config.yaml
n_head: 4
norm: "layernorm"
norm_place: "pre"
tie_embeddings: true
init: "trunc"
init_std_o: 0.00453
optimizer: "cautious_adamw"
dataset: "wikipedia_en"
MLP neurons of a small language model. Each row is named by its layer, matrix (up: input weights) and neuron, and shows model dimensions 112-175. Each number is 128 + 32 x the weight over its row's rms, rounded and kept within 0 to 255.
Before each neuron's rows, "fires on" lists the tokens most often at its 100 highest values on Wikipedia text that the model never trained on; "fires in" lists the words (lower case) most often at its 100 highest values on Wikipedia text that the model never trained on.

fires on: " this", " that", "ine", "it", " other", " same"
fires in: "this", "that", "same", "other", "nine"
L3.up819 [185 154 136 101 137 165 122 113  91 177 141 173 120 136 160 140 118 100  82 165 134  83 168 141 165 132 176 138 123  60  77 130 153 133  95 130 122 121 140 103 120 109 142 150 158 100 145 138 136 124  95 100 135 141 103 163  99  36 121 117  99 189 147 123]

fires on: " which", "ation", " that", " some", " it", " of"
fires in: "which", "nation", "that", "it"
L2.up429 [141  87 135  83 130 171 180 106  91 161 117 131 130 122 147  24 136  79 137 161 130 150 144 150 192 156 130 136 113  55 157 117 106 101 119 154 126 115  92 156  89 153 117 132 165 113  98 124 212  85 100 136 121 154  95 229 124 124  94 123 138 100 110  60]

fires on: " of", " for", "t"
fires in: "of", "for", "t"
L3.up805 [148 149  91  51 134 146 135 160 111 211 151 100 124  88 112 123 177  90  96 156 182 136 156 166 164 127  92 163  79  72 137 134 100 194 155 125 149 156 126 182 146  32 149 151 197 109 111  87 170 156 187 162 150 119  74 149 142  39 156  66 106  90 163 120]

fires on: " to", "s"
fires in: "to"
L5.up306 [153 108 116  87 167 135 157 129 147 112 117 157 118 188 154  94 129  73 134 163  95 159 132 180  97 114 161 101 134 128  95 192 140 159 121  61 123  85 125 118 104  81 113  95 102 129 156 166 146 116 147  80 132 118 124 145 195 130 165 143 124 103 100 118]

fires on: " of", " in", " for", "ab", "ic", "ine"
fires in: "of", "in", "for", "engineering"
L8.up474 [136 128 111 141 127  49 192 135 128 153 148 179  67 122 113 147 185 133  98 178 107 185 187 101 117 156 175 105 186  85 116  95 175 178  90 153 124 138  96 158 181 118 114 100 193  46 112 147 100 127 119 120 191 165  95 176 167 120 141  95  48 137 101 143]

fires on: "act", " was", " played", " and", "air"
fires in: "was", "active", "played", "and", "elected", "became"
L5.up901 [148 127 183 134 147 156  72 119  74 115 114 146 156  93 136  77 140 149 186 170  89 137 163 132 100 134 150 112 137 152  84 198 184  87 128 137 128 170 135 107 178 125 126  95 123 104 138 113  93  89 104 121  80 144  94 189 132 121 149 131 111 142 108 146]

fires on: " her", "A", " their", " no", "m", " his"
fires in: "her", "their", "a", "no", "his", "does"
L6.up653 [179 108 141 123 141 133 120 150 125 160 122 125 103 125 108 119 158  20 132 117 134 107  93 131 141 108 165 154 166  44 136 141 119 159 122 124  41  90 139 144 132  95 163 213 165 118 109 147 122  87 170 104 200 143  69 142 142  96 119 127 104  96 163  62]

fires on: " his", " her", " their", " of", "r", " |"
fires in: "his", "her", "their", "of", "your"
L5.up174 [110 148 151  73 132 102 110  61 141 140 109  94 125  84 109 112 135 126 149 134 216 138  61 175 143 106 120 106  87 133 131 148 104 118 145 140 122 115 129 134 148  62 128 148 186 154 154  86 145 191 134  73 129 139  96 144 146  82 111 104 147 138 147 124]

fires on: " of", "se", "y", " all", " two", " United"
fires in: "of", "these", "any", "all", "two", "united"
L3.up458 [134 121 102  82 151 112 133 124 156 174 146 182 113 129 121 187 128 129 112 121 111 128 169 134 189 140 184 144 126  94 115 102 131 117 167 143 124 112 109 220 165  76 124 173 124 130 149  94 148 135 162  99 139 143  93 144 150 107 109 155  91 107 146  74]

fires on: " of", " to", " So"
fires in: "of", "to"
L5.up8 [ 88 159 130  88 132 152 116 133 194 141 135 148 156 176 122 131 127  91 111 165 134 166  95  80 187 144 184 115  66  94 104 151 103 155 155  68 126 105  93 158 177  45  98 131 205 142 129 154 187 148 146 123 188 143 158 162 192 119  91 146 109  89 141 111]

fires on: " in", " of"
fires in: "in", "of"
L3.up83 [ 90 121 180  49 136 141 177 109 145 163 154 126 164 115 156 161 147 167 201 122 126  99 152 164 165 123 142 132  85  11  96 101 105  67 154 103 101  99 126 152 126  66 124 129 182 125 151 118 150 112 137 138 120 156 160 157 113  98 137 150  89  90 127 105]

fires on: "al", " which", " that", " where"
fires in: "which", "that", "al", "where", "although"
L2.up128 [123 143 112  19 134 135 198 178 141 117 128 120 182 130 154  82 144 139 124 126 165 141 138 153 161 119 119 137 153  84  96  94  99  81 128  74 166 119  95 140 101 120 117 123 119  85 108  95 139 138 108 168 141 141  74 167 156  99 111 102 139 146 160 111]

fires on: " of", " its"
fires in: "of", "its", "the"
L5.up293 [172 145 170 106 110  75 127  93 132 199 159 125 124 136 133 149 193 139 121 175 206 144 179 100 108 103 130 141 164 108 124  67 131  98 125 121  61  71 105 151 131 122 131 164 181 137 145 171 119 122 161  66 144 120 128 132 131 152 157 112  97 107  97 159]

fires on: " a", " A", "port", "li", "a"
fires in: "a", "reported", "authority", "available", "reaction"
L6.up543 [204 160 114 130 157  49 133 129 113 168  97 176 160 143  68 111 115  98 106 148 124 116 100  87 141  91 156  96 137 162  85 235 128 128 102  88 128 115  74 151 150  62  91 149 118 112 127 114 150 129 130  95 100 144  62 136 122 130 137 144 116 150 151 165]

fires on: " her", "er", " his", "har", "s", "el"
fires in: "her", "his", "s", "greater"
L2.up196 [112  91 104 114 141  89 114 154  81  86 132 108 130 117  83 114 122 147  95 180  64 126 186 144 150  67 143 133 140 116  82 108 168 139 130 129 132 101 109 221 152 141 127 167 168  53 126 109 209 114 140 111 159  98  70 141 151 103 117 132 138 116 114 105]

fires on: " and", " were", " was", " he", " but"
fires in: "and", "were", "was", "he", "but"
L5.up873 [135 118  93 130 142  87  98 183 122 121 135 115 108 149 112 115 140  68  74 157 116 128 123  98 129 142  96 141 103  82 137 150 177 146 125 116  96  92 111 157 167 134 107 116 104  97  91 133 167 114 111 171 183 120 105 189 155 156 104 119  58 134 122  81]

fires on: " of", " its", "al", " his", "er", "s"
fires in: "of", "its", "his"
L3.up375 [140 127 160  70 124 147 128 158 111 191 139  86 109 132 136 124 223 114 113 181 124 159 143 213 158 107 165 135 143 132  87 147 124 117  92 126 102 111 123 164 118 107 134 193 140 133 127 125 206 118 157  96 155 121  55 165 106 112  96 145 129 127 136 143]

fires on: " which", " She", "ro", " It", " who"
fires in: "which", "she", "he", "who", "it", "group"
L2.up842 [ 82 184 152 100 152  92 172  66 172 147 130 138 105 153  72 145 151 133 177 106 132  92  89 172 118 113  87 155 125  94 149 157 125 125 132 140 132 101 122  96 110 150 120 142 143 139 111  92 176  85  89 187 125 111 131 115 135 144 127 115 109 135 122  91]

fires on: " her", "ri", "ed", " his", " Bar"
fires in: "her", "his", "died", "bridge", "birth", "digital"
L6.up117 [ 88 143 145  82 136 130 110  80 123  91 147  84  89 144  88 109 131 113 129 127 135 130 159 107 128 114 107 118 148 106 138 158 136 176  80 131 114 138  94 146 148  95 110 244 127 105 163 178 155  76 170 109 147 164  82 122 155  92 134 155 103 136 140 101]

fires on: " in", " Be", " E"
fires in: "in"
L2.up700 [ 90 187 139  62 150 128 153  87 119 153 155 106 154 146 151 145  98 134 111 137 159 114  99 156 148 132 138  84  77   0 142 140 120 162 132  46  82 140  97 108 145  98 114 149 123 101 113 141 139 144  80 150 116 143  94 131 126 100 134  77  99 146  94 128]

fires on: " of", " or", "se", "m", "ta", "am"
fires in: "of", "or", "joseph"
L8.up419 [ 92 167 135 107 159 168 119 178 139 131 168  86 144 117 121 155 112 142 136 147 144 139 121 131 109 127 145 169 100  94 127 125 110  73 117  91  98 120 136 169  87 185 123 109 151 135  97  99 134 143 153 109 178  63 138 149 193 130 105  66 130 160 134 108]

fires on: " all", "th", "y", " All", "al"
fires in: "all", "any", "health", "both", "although", "anything"
L3.up691 [143  71 125 104 141 168 153 106 118 162 146 116 174 121 160  85 130 120 102  81 142 107 139 150 135 145 120 121 157  40  51 139 100 165 174 114 101  72 140 170 159 106 128 134  87  51 188 124 195 101 164  73 127  82 166 129 124 142 130 102 119  89 139  70]

fires on: " with", "ing", "ed", "a", " by"
fires in: "with", "using", "via", "by"
L6.up529 [123 158 157 110 150 166 132 119 161 118 209 126 106 153 123 124  82  95  99 124 117  84  81 156 122 159 131 246  69 144  97 118 199 167  55 114 126 172 132 130 141  74 152 130 167 103 123 175 152  62 127 154 165 145 134 125  81 151 102 131  70  95  52 102]

fires on: " after", "After", " when", "hen", " while", " before"
fires in: "after", "when", "while", "before"
L3.up993 [116 124 105 101 147 141 195 117 187 193 150 153  93 134 138 175 153 109  80 104 125 136 111 131 207 161 207 164 139 124  93 104 108 150  98 118 108 145 152 170 114 161 129 124 193 131 147 171 138 124 170 112 162 151 135  97  97 135 150 168 112 109 177 103]

fires on: " its", " as", " their", " with", "t", " including"
fires in: "its", "as", "their", "with", "including", "industry"
L2.up369 [147 117 169 103 116  81  90 121 109 200 122 154 104 142 104 155 173  67  52 190 100 133 114 150 131 106 133 149 131 118 171 103 112 154 100 133  90  93 100 154 157 127 124 131 126  76  94 150 122  59 123 168 154 169 115 142 117 142 159 145  74 134 163 111]

fires on: " It", " it", " He", " region", " Region"
fires in: "it", "region", "italy", "regional"
L8.up163 [158 147 131 155 118 169 166 186 121 160 159 146 106 111 156  67 137 111  95  95 137 157 131 133 139 141  95 131 118  71 153 107 131  44 112 134 109  88 156 132 143  96 105  92 130 136  86 140 156 127 134 176 134 144 143 185 150  86 142 170 173 124  70 128]

fires on: " with", " as", " For", " for", " of", " because"
fires in: "with", "for", "as", "of", "because", "or"
L8.up489 [110 133 117 143 136  73  51  68 123 117 102 187 125 179  63 165 172 127 106 217  97 139 188 107 140 152 157 148 103  60 141 102 151 130  96 149 145 200 118 131 123 119 128  65  83  98  70 141 181 116 151 110 108 160 150 154 133 142  97 123  59  84 155 119]

fires on: " an", " An"
fires in: "an", "any"
L6.up77 [131 106 144 103 158 150 184 178  88 159 115 104 169 102 106  44 133  79 109 153 102 127 129  75  95  76 115 172 150  81 119 144 118  88 120 115 123  98 149 194 129 149 169 135 182 137 108 120 168 101  96 127 134 132 146 129 107 103 142 130 133 139  83 124]

fires on: " to", " with", " by", " of", "ed", " as"
fires in: "to", "with", "by", "of", "as", "under"
L5.up870 [168 126 117  88 152 122 107 136 150 122 122 123 131 104 148 106 136 110 140 149 105 147  87 125 131 145 218 182 118  98 160 111 202  94 122 124 151 200 150 153 142 120 126  85  97 100 136 133 129 131 102 107 156 154 134 120 119  60 100 132 110 116  56 112]

fires on: " a", " the", " di", "hi", " Pi", "di"
fires in: "a", "the", "this", "then"
L8.up1021 [197 104 186 113 156  70 101  91 137 159 141 208 136 117  43 119 185 107 126 136 121 146 107 148 132  56 121 132  92 135 110 132 176 116 112 111 149 139 118 159 111  71 140 212 144 140 143 160 133 126 133  95 114 209  84 104 164 119 133 173 142 129  88  70]

fires on: "s", " his", " her", "e"
fires in: "s", "his", "her", "its", "e"
L3.up53 [148 123 136  92 128 145 146 149 109 183  97 143 125  89 140  51  78  94  89 154  96  93 147 121 144 142 133 179 126 102 109 161 131 239 101 118 112  98 127 168 117 146 168 209 138 101 164  84 132 121 110 129 145 132  77 120 163  51 124 137 116  48 133  95]

fires on: " of", "der", "a", " by"
fires in: "of", "by", "under", "via"
L5.up1012 [130 180 161  91 124 150 134 130 120 121 180  85 151 123 155 123 110  97  99  92 107 140   5 121 122 113 129 172  83 131 137 127 230 142 120  50 110 172 141 135 124 116 132 149 152 117 158 109  95  94 109 121 143 159  52 117 139 113 110 133  82  85 100  56]

fires on: " can", " with", " will", " a", " would", " did"
fires in: "can", "with", "will", "would"
L6.up871 [135 135 172  72 138 103 111 112 132 136 107 172 162 122  88 134 162  46 134 189  50 155 138 140 149 110  82  79 106 116 104 131 145 134 103  86  92 140  79  69 133  74 134  97 148 124 129  80 176  62  95 124 137 167  91 124 138 160 154  67  94 122 179  69]

fires on: " We", " what", " which", "we", " we", " that"
fires in: "what", "which", "website", "that", "however"
L6.up125 [ 98 153 153 118 118  87  95 137 156 161 160 113 107 152 109 145 188  81 137 177 113 152 165 118 201 103 137 130 114 136 145 182 134 151  61 127 146 129 106  92  98 127 125  96 119  70 108 126 110 154 115 157 138 153 102  78 179  94  78 166  93 197 205 156]

fires on: " a", "A", "a", "la"
fires in: "a", "at", "al", "although"
L3.up971 [145 150 152  53 136  86 108 143 113 172  93 114 141 129  75 195 120  97 105 112 167 128 151 104 220 127 136 136 113  88 142 165 154 177 120 103  50 137  97 140 134  69 131 163 223 130 156 133 151 112  85 130 158 179  62 175 122 108  61  88 108 122  97 153]

fires on: " It", " This", " an", "s", "an"
fires in: "it", "this", "an"
L2.up179 [144 140 134 109 135 195 149  75 100 192 148 115 127 138 101  89 101 123 100 157 194 111 183 121 133 141 104 209 125  95  82 131 122  76  81 124 122 129 154 161 101  83 138 101 132 129 158 112 139 107 118 145 118 141 104 140 134  95 121 139 116 160 128 162]

fires on: " that", " this", "ur", " what", " following"
fires in: "that", "this", "however", "what", "following", "length"
L6.up693 [170 115 100  69 143 106 132 109 114 148 138  84  98 137 111 108 189 107 122 159 133 135 130  93 179 134 131 102  44 128 110 191 162 164  97 111 109  60 121  78 131  79 158 157 146 152 119 111 124 135  95 117 175 161 127  80 109  70  87 137 120 147 149 151]

fires on: " that", " it", " which", " such", " in"
fires in: "that", "it", "which", "such", "in"
L6.up252 [170 153 140 120 127  75 149  86  91 181 130 113 135 116 144 144 131 158  60 134 144 112 128 145  92 115 140 108  99 104  99 111 145 190 144 124  96 105 134 117 174 103 106  79 132 100 163 130 224  90  79 151 110 123 155 134 109  69 163 106 129 101  89 124]

fires on: " is", " are", "re", " Bro", "s", ":"
fires in: "is", "are", "area", "bronze", "korean"
L2.up858 [107  62 163  84 154 132 129  78 152 148 146 171 168 167 136  87 186 144 168 126 184 124 120 174 109 149 110  95 140 136 145  97 154 157 118 132 128 108 116  98 118 101 152 113 154  84 166 112 182 103 152 115 110 131 124  94 123 117 116 131 103 115 124 139]

fires on: " that", "hi", "ough"
fires in: "that", "while"
L2.up75 [171  90  70  78 120 143 215 102 122 148 136 150 104 174 118 153 181 163 127 148 189 114 137 155 142 100 131 192 122 131 122 112 158 169  87 125 136 117  98  94 137  85 127 169 126 131 154 104 199 117  71 142  89 134 123 162 126  72 152 128 116 112 171 114]

fires on: " a", " the"
fires in: "a", "the"
L6.up490 [136 164  84 114 120  60 138 157  79 216 116 128 177 146 127 145 171 104 117 149 129 125 156 137 163  94  98 144 121 122  66 121 154 112 136  96  81 127  84  69 155 138 106 146 128 121  91 104 138 147 192 142 117 170  66 111 122  81 127 208 134 172 101 126]

fires on: " would", "ed", " could", " may", "d", " to"
fires in: "would", "could", "continued", "may", "to", "divided"
L3.up917 [116 129 107  99 141 146  90 142 113 103  94 138 133  96 134  83 135  50 126 153 163 155 160 138 123 143 155 152 177 161  57 131 169 158 111 119  76  82 125 108 129 139 109  94 150 161 128 138 133 114 143 143 176 148 138 157 153 128 114 169 141 101  90  83]

fires on: " as", " As", "s", " Ad"
fires in: "as", "it", "is"
L5.up451 [127 122 147 124 115 127 113 119  51 187 140 165 164  59 132  77 146 128 124 158 119  85 127 170 107 158 121 133 139  80 147  94 149 116 110  72 112 172 153 157 102 123 122 122 106 130 141  75 156  90 111 153 129  84 108 207 141 165 165  59  96 133 163  82]

fires on: " would", " not", " can", " may", " will", " to"
fires in: "would", "not", "may", "can", "will", "to"
L5.up757 [109 135 140  92 174 137 104 159  77 135  75 137 148 188 144  94 171  84 152 123 143 156 157 153 149 167 152 159 139 102 140 104 134 123 132  62 104 120 132  99 146 128 125  87 161 104  94 114 148 148 138 136  95 129 164 177 195 130 104 127 159 104 120  94]

fires on: " the", " that", "er", " this", "la", "n"
fires in: "the", "that", "anderson", "this"
L3.up899 [165  87 133  67 136 135 216 132 109 174 159 119 104 137 118 144 134 155 140 124 151 139  83 120 139 118 122 110 114  68 110  84 131 109 111 138 112  98 156 112 141 130 144 190 171 126  99 157 165 133  90 104 163  96 136 123  88  96 152 125  94 134 165 104]

fires on: " which", "C", " who", " P"
fires in: "which", "who"
L5.up438 [108 165 133 165 127  55 157 115 176 166 132 111 132 214 164 125  99 142 155  89 138 166 131 218 183 105  96  66  72 118 174 156 160  84 132 159 142 122  81 124 109 150 131 163 188  63  45 153 129 142  95  97  92 134  70 149 168 105 124 122 130 176 160  79]

fires on: " a", "a"
fires in: "a", "appointed"
L5.up841 [125 151 129  70 158  74 153 144 122 155 147 131 157 148 117 150 158 106 103 128 119 161 164  71 159 109 150 129 129 134 129 173 114 122 169  94 102 159 132 144 121 111 147 140 112 119 156 130 148 151 141 116 131 121  63  90 114 124 114 134 113 187  99 129]

fires on: " the", " was", " a"
fires in: "the", "was", "a"
L6.up898 [197 103  98 130 127  88 136 124 129 145 111 107 101 169  91 134 150 124  66 170 200 152 137 153 153  64 146 118  96 160 196 166 193 164 121 132 117  79 102 182  75 120 104 199 151 139  89 158 166  99 115  72 151 162 122 111 131 125 144 121 155 188  60  94]

fires on: " had", "port", " have", " has", "ish"
fires in: "had", "have", "has", "sport", "sports"
L2.up212 [107 119 148 135 195 102 175 150  93 112 145 157 144 167  83 104 140 127 197 197 140  94 137 180 125  99  72 133 164 149 104 154 120 152 122 142 156  90 114 105  94 122 127  99  92  72  96 131 149  96 165 136 165 116 147 123 137 106  98  60  88 176 125  82]

fires on: " can", " he", " it", "t", " would"
fires in: "he", "can", "it", "would", "could"
L8.up546 [153 109 130 112 121 145 102 175 151 193  91 117 178 112 136  62  97 131 121 176 108 169 175  96 178 109 107  56 110 125 125 120 153 116 105 111 134  66 155 143 118  81 133 138 168 147 115 132 136  77 114 128 155 147 137 194 105 156 139 124 159 111 137 148]

fires on: "After", "ough", "ly", "le", "ing"
fires in: "after", "although", "while", "before", "following", "however"
L2.up601 [160 128 126  97 142 121 162  94 132 114 152 171 103 127 118 129 126  96  87 101 143 137 151 105 143 119 115 184 180 174 111 146 106 137 110 132  96 187 134 116 132 133 122  80 160 123 152 136 126  93 115 146 103 121 150 138 113 131 140 134  94 111 143  93]

fires on: " In", "op", " of", " As", " as", " in"
fires in: "in", "as", "of", "population", "espn", "at"
L6.up42 [101 190 148 125 156 134 150 123 171 132 155 163 167 100 174 133 134 154 120 145 201 110 102 140 142 148 221 148 101  79 141  93 178 118  59 117 144 133  91 112 141  50 129 112 128 135 174 120 140  31 122 164 157 110  99  94 180 129 183 128  66 131 129 111]

fires on: " the"
fires in: "the"
L6.up325 [123 127 131  35 154 178 141 147 104 178 188 100 140 128 144 123  98 112 119 111 184 102  74 176 135 127 110 122 123  46 118 118 165 118  84 109 107  99 130 124 136  91 136 163 206  45 133 117 107 115 123  74 154 132 136 147 135 122 145 118 130 146 117 100]

fires on: "ed", " by", " as", " through", " from", " with"
fires in: "by", "as", "from", "with", "followed", "included"
L2.up13 [ 74 155 149 119 145  88  96 121 109 120 163 156 120 145 120 131 110 161 160 150  78  98  85 146 110 168 158 174 121 100 188 123 154 143  77 116 111 149 117 129 149 133 117 110  83  46 106 130 117 116 103 123 169 171 169 123 133 158 127 154  63 104 119  79]

fires on: " New", " that", " what", " same", "at"
fires in: "new", "that", "what", "same", "this"
L5.up423 [141  94  97 142 188 162 130 100 140 135 141 104 150 152 157  96 117 110 132 168 145 122  87 120 113 110 107 129  84 141  93 110 159 162 103 135 157 134 130  99 113 102 149 141 173  88 141 156 154  93  82 136 101 156 119 172 163  62 135 116 126 144 166 132]

fires on: " a", "li", "co", "a", "re"
fires in: "a", "religious"
L6.up822 [124 210  99 102 121  56 100 153 145  88 127 166 159 125  73  90 160  88  45 118 189 127 129 141 190 126 200 105 164  99  99 116 198 102 122  98 135  66  71 127 168 112 121 115 138 133 115  85 144 116 198 118  85 122  80 170 125  98 146 181 164 135 110 135]

fires on: " has", " high", " and", " had", "F", " having"
fires in: "has", "and", "had", "having", "high", "higher"
L3.up281 [115 112 108 174 168 111 110  97 107 136 153 182 105 146 120  95 125  46 139 150  60  79 140 188 121 142  72 159 141 128 164 131 150 182 118 161 154 113  74 113 175  84 178 122 147  96 129 149 140 125 143 108 167 163 164 182 113 123 176 109  94 117 129  77]

fires on: " was", "ed", " been", " were", "s"
fires in: "was", "remained", "been", "were"
L6.up318 [147 158 106 120 132 106  64  91 120  83 128 186 154 105 150 121 127  84  77 145 150 134 181 103 164 140 125 101 145 120 157 133 170 111 106  99 151 149 130  66 153 124 130 122 129 121 166 169 194 125 146 135 185 142 140 199  93 163 171 128 140 167  50  92]

fires on: " the", "er", " su"
fires in: "the", "northern"
L3.up757 [133  98 102 142 114 119 124 147  94 165 126 130  99 157 144 117 104 137 105 159 148  86 102 130 152  96 135 141 156 129 141 113 180 108  98 116 127 134  78 138 168  53 100 176 130  80 161 137 132 123 108  94 144 208  96 121 111  82  96 160 163 181  77 153]

fires on: " for", " of", " to", "ed"
fires in: "for", "of", "to"
L6.up441 [145 148 148 127 139  63 108 124 124 139 122 177 136  88  90 124 164 114 120 146 119 188 125 120 105  76 154 122 223  92 143 114 160 127 118 112 123 109  91 129 163 107 126 129 138  85 137 122 113 115 127 115 163 123  82 164 116 119 121 177 117 140  72 107]

fires on: " is", " of", "re", "st", "ough", " was"
fires in: "is", "of", "although", "area", "was", "following"
L6.up280 [135 111 137 123 201 153 144 122 157 124 157 124 143 178 134  92 133 152 109 101 198  80 197 140 142 126 102 134 124 119 140  92 100 125 121 141 131 139 116 129 100 148 156 120 102 104 164 147 114 102 120 103 162 116 133 128 118 111 150 166  75 110 143 131]

fires on: " of", "s", " the", " that"
fires in: "of", "s", "the", "that"
L5.up989 [189 111 105 132 117  32 114  98 123 157 121 153  84 149 119 153 128 164 101 149 117 183 104 143 113  48 119  78 117  83 121 102 127 151  68 116  97  78 108 126 137 165 108 124 123 114 107 137 182  77 175 115 159 145 119 154 102 106 164  95 120 148 106 146]

fires on: " of", " in", "rom"
fires in: "of", "in", "from"
L2.up762 [ 75  80 125  94 120 126 181 104 191 132 160 111 134 130 127 112 129 118  94  65 112  74 119 137 185 147 162 126  97  92 172 119  89  76 145 123 126 129 124 224 152 119 126 122 161 125 132  83 122 124  93 128 135 109 153 138 161 122 119  78 134 129  63 133]

fires on: " the", " this"
fires in: "the", "this"
L6.up262 [157 156 111  78 130 123 135 128 116 206 103 132 147 137  93 113 162 110 118 146 150 172  68  83 115  87 161 109 136 142 142 122 139  83 117 118  84  78 101  95 138  96 120 148 178 122 122 107  99 103 116  79 137 244 119 149 135  75  97 128 165 151  85 115]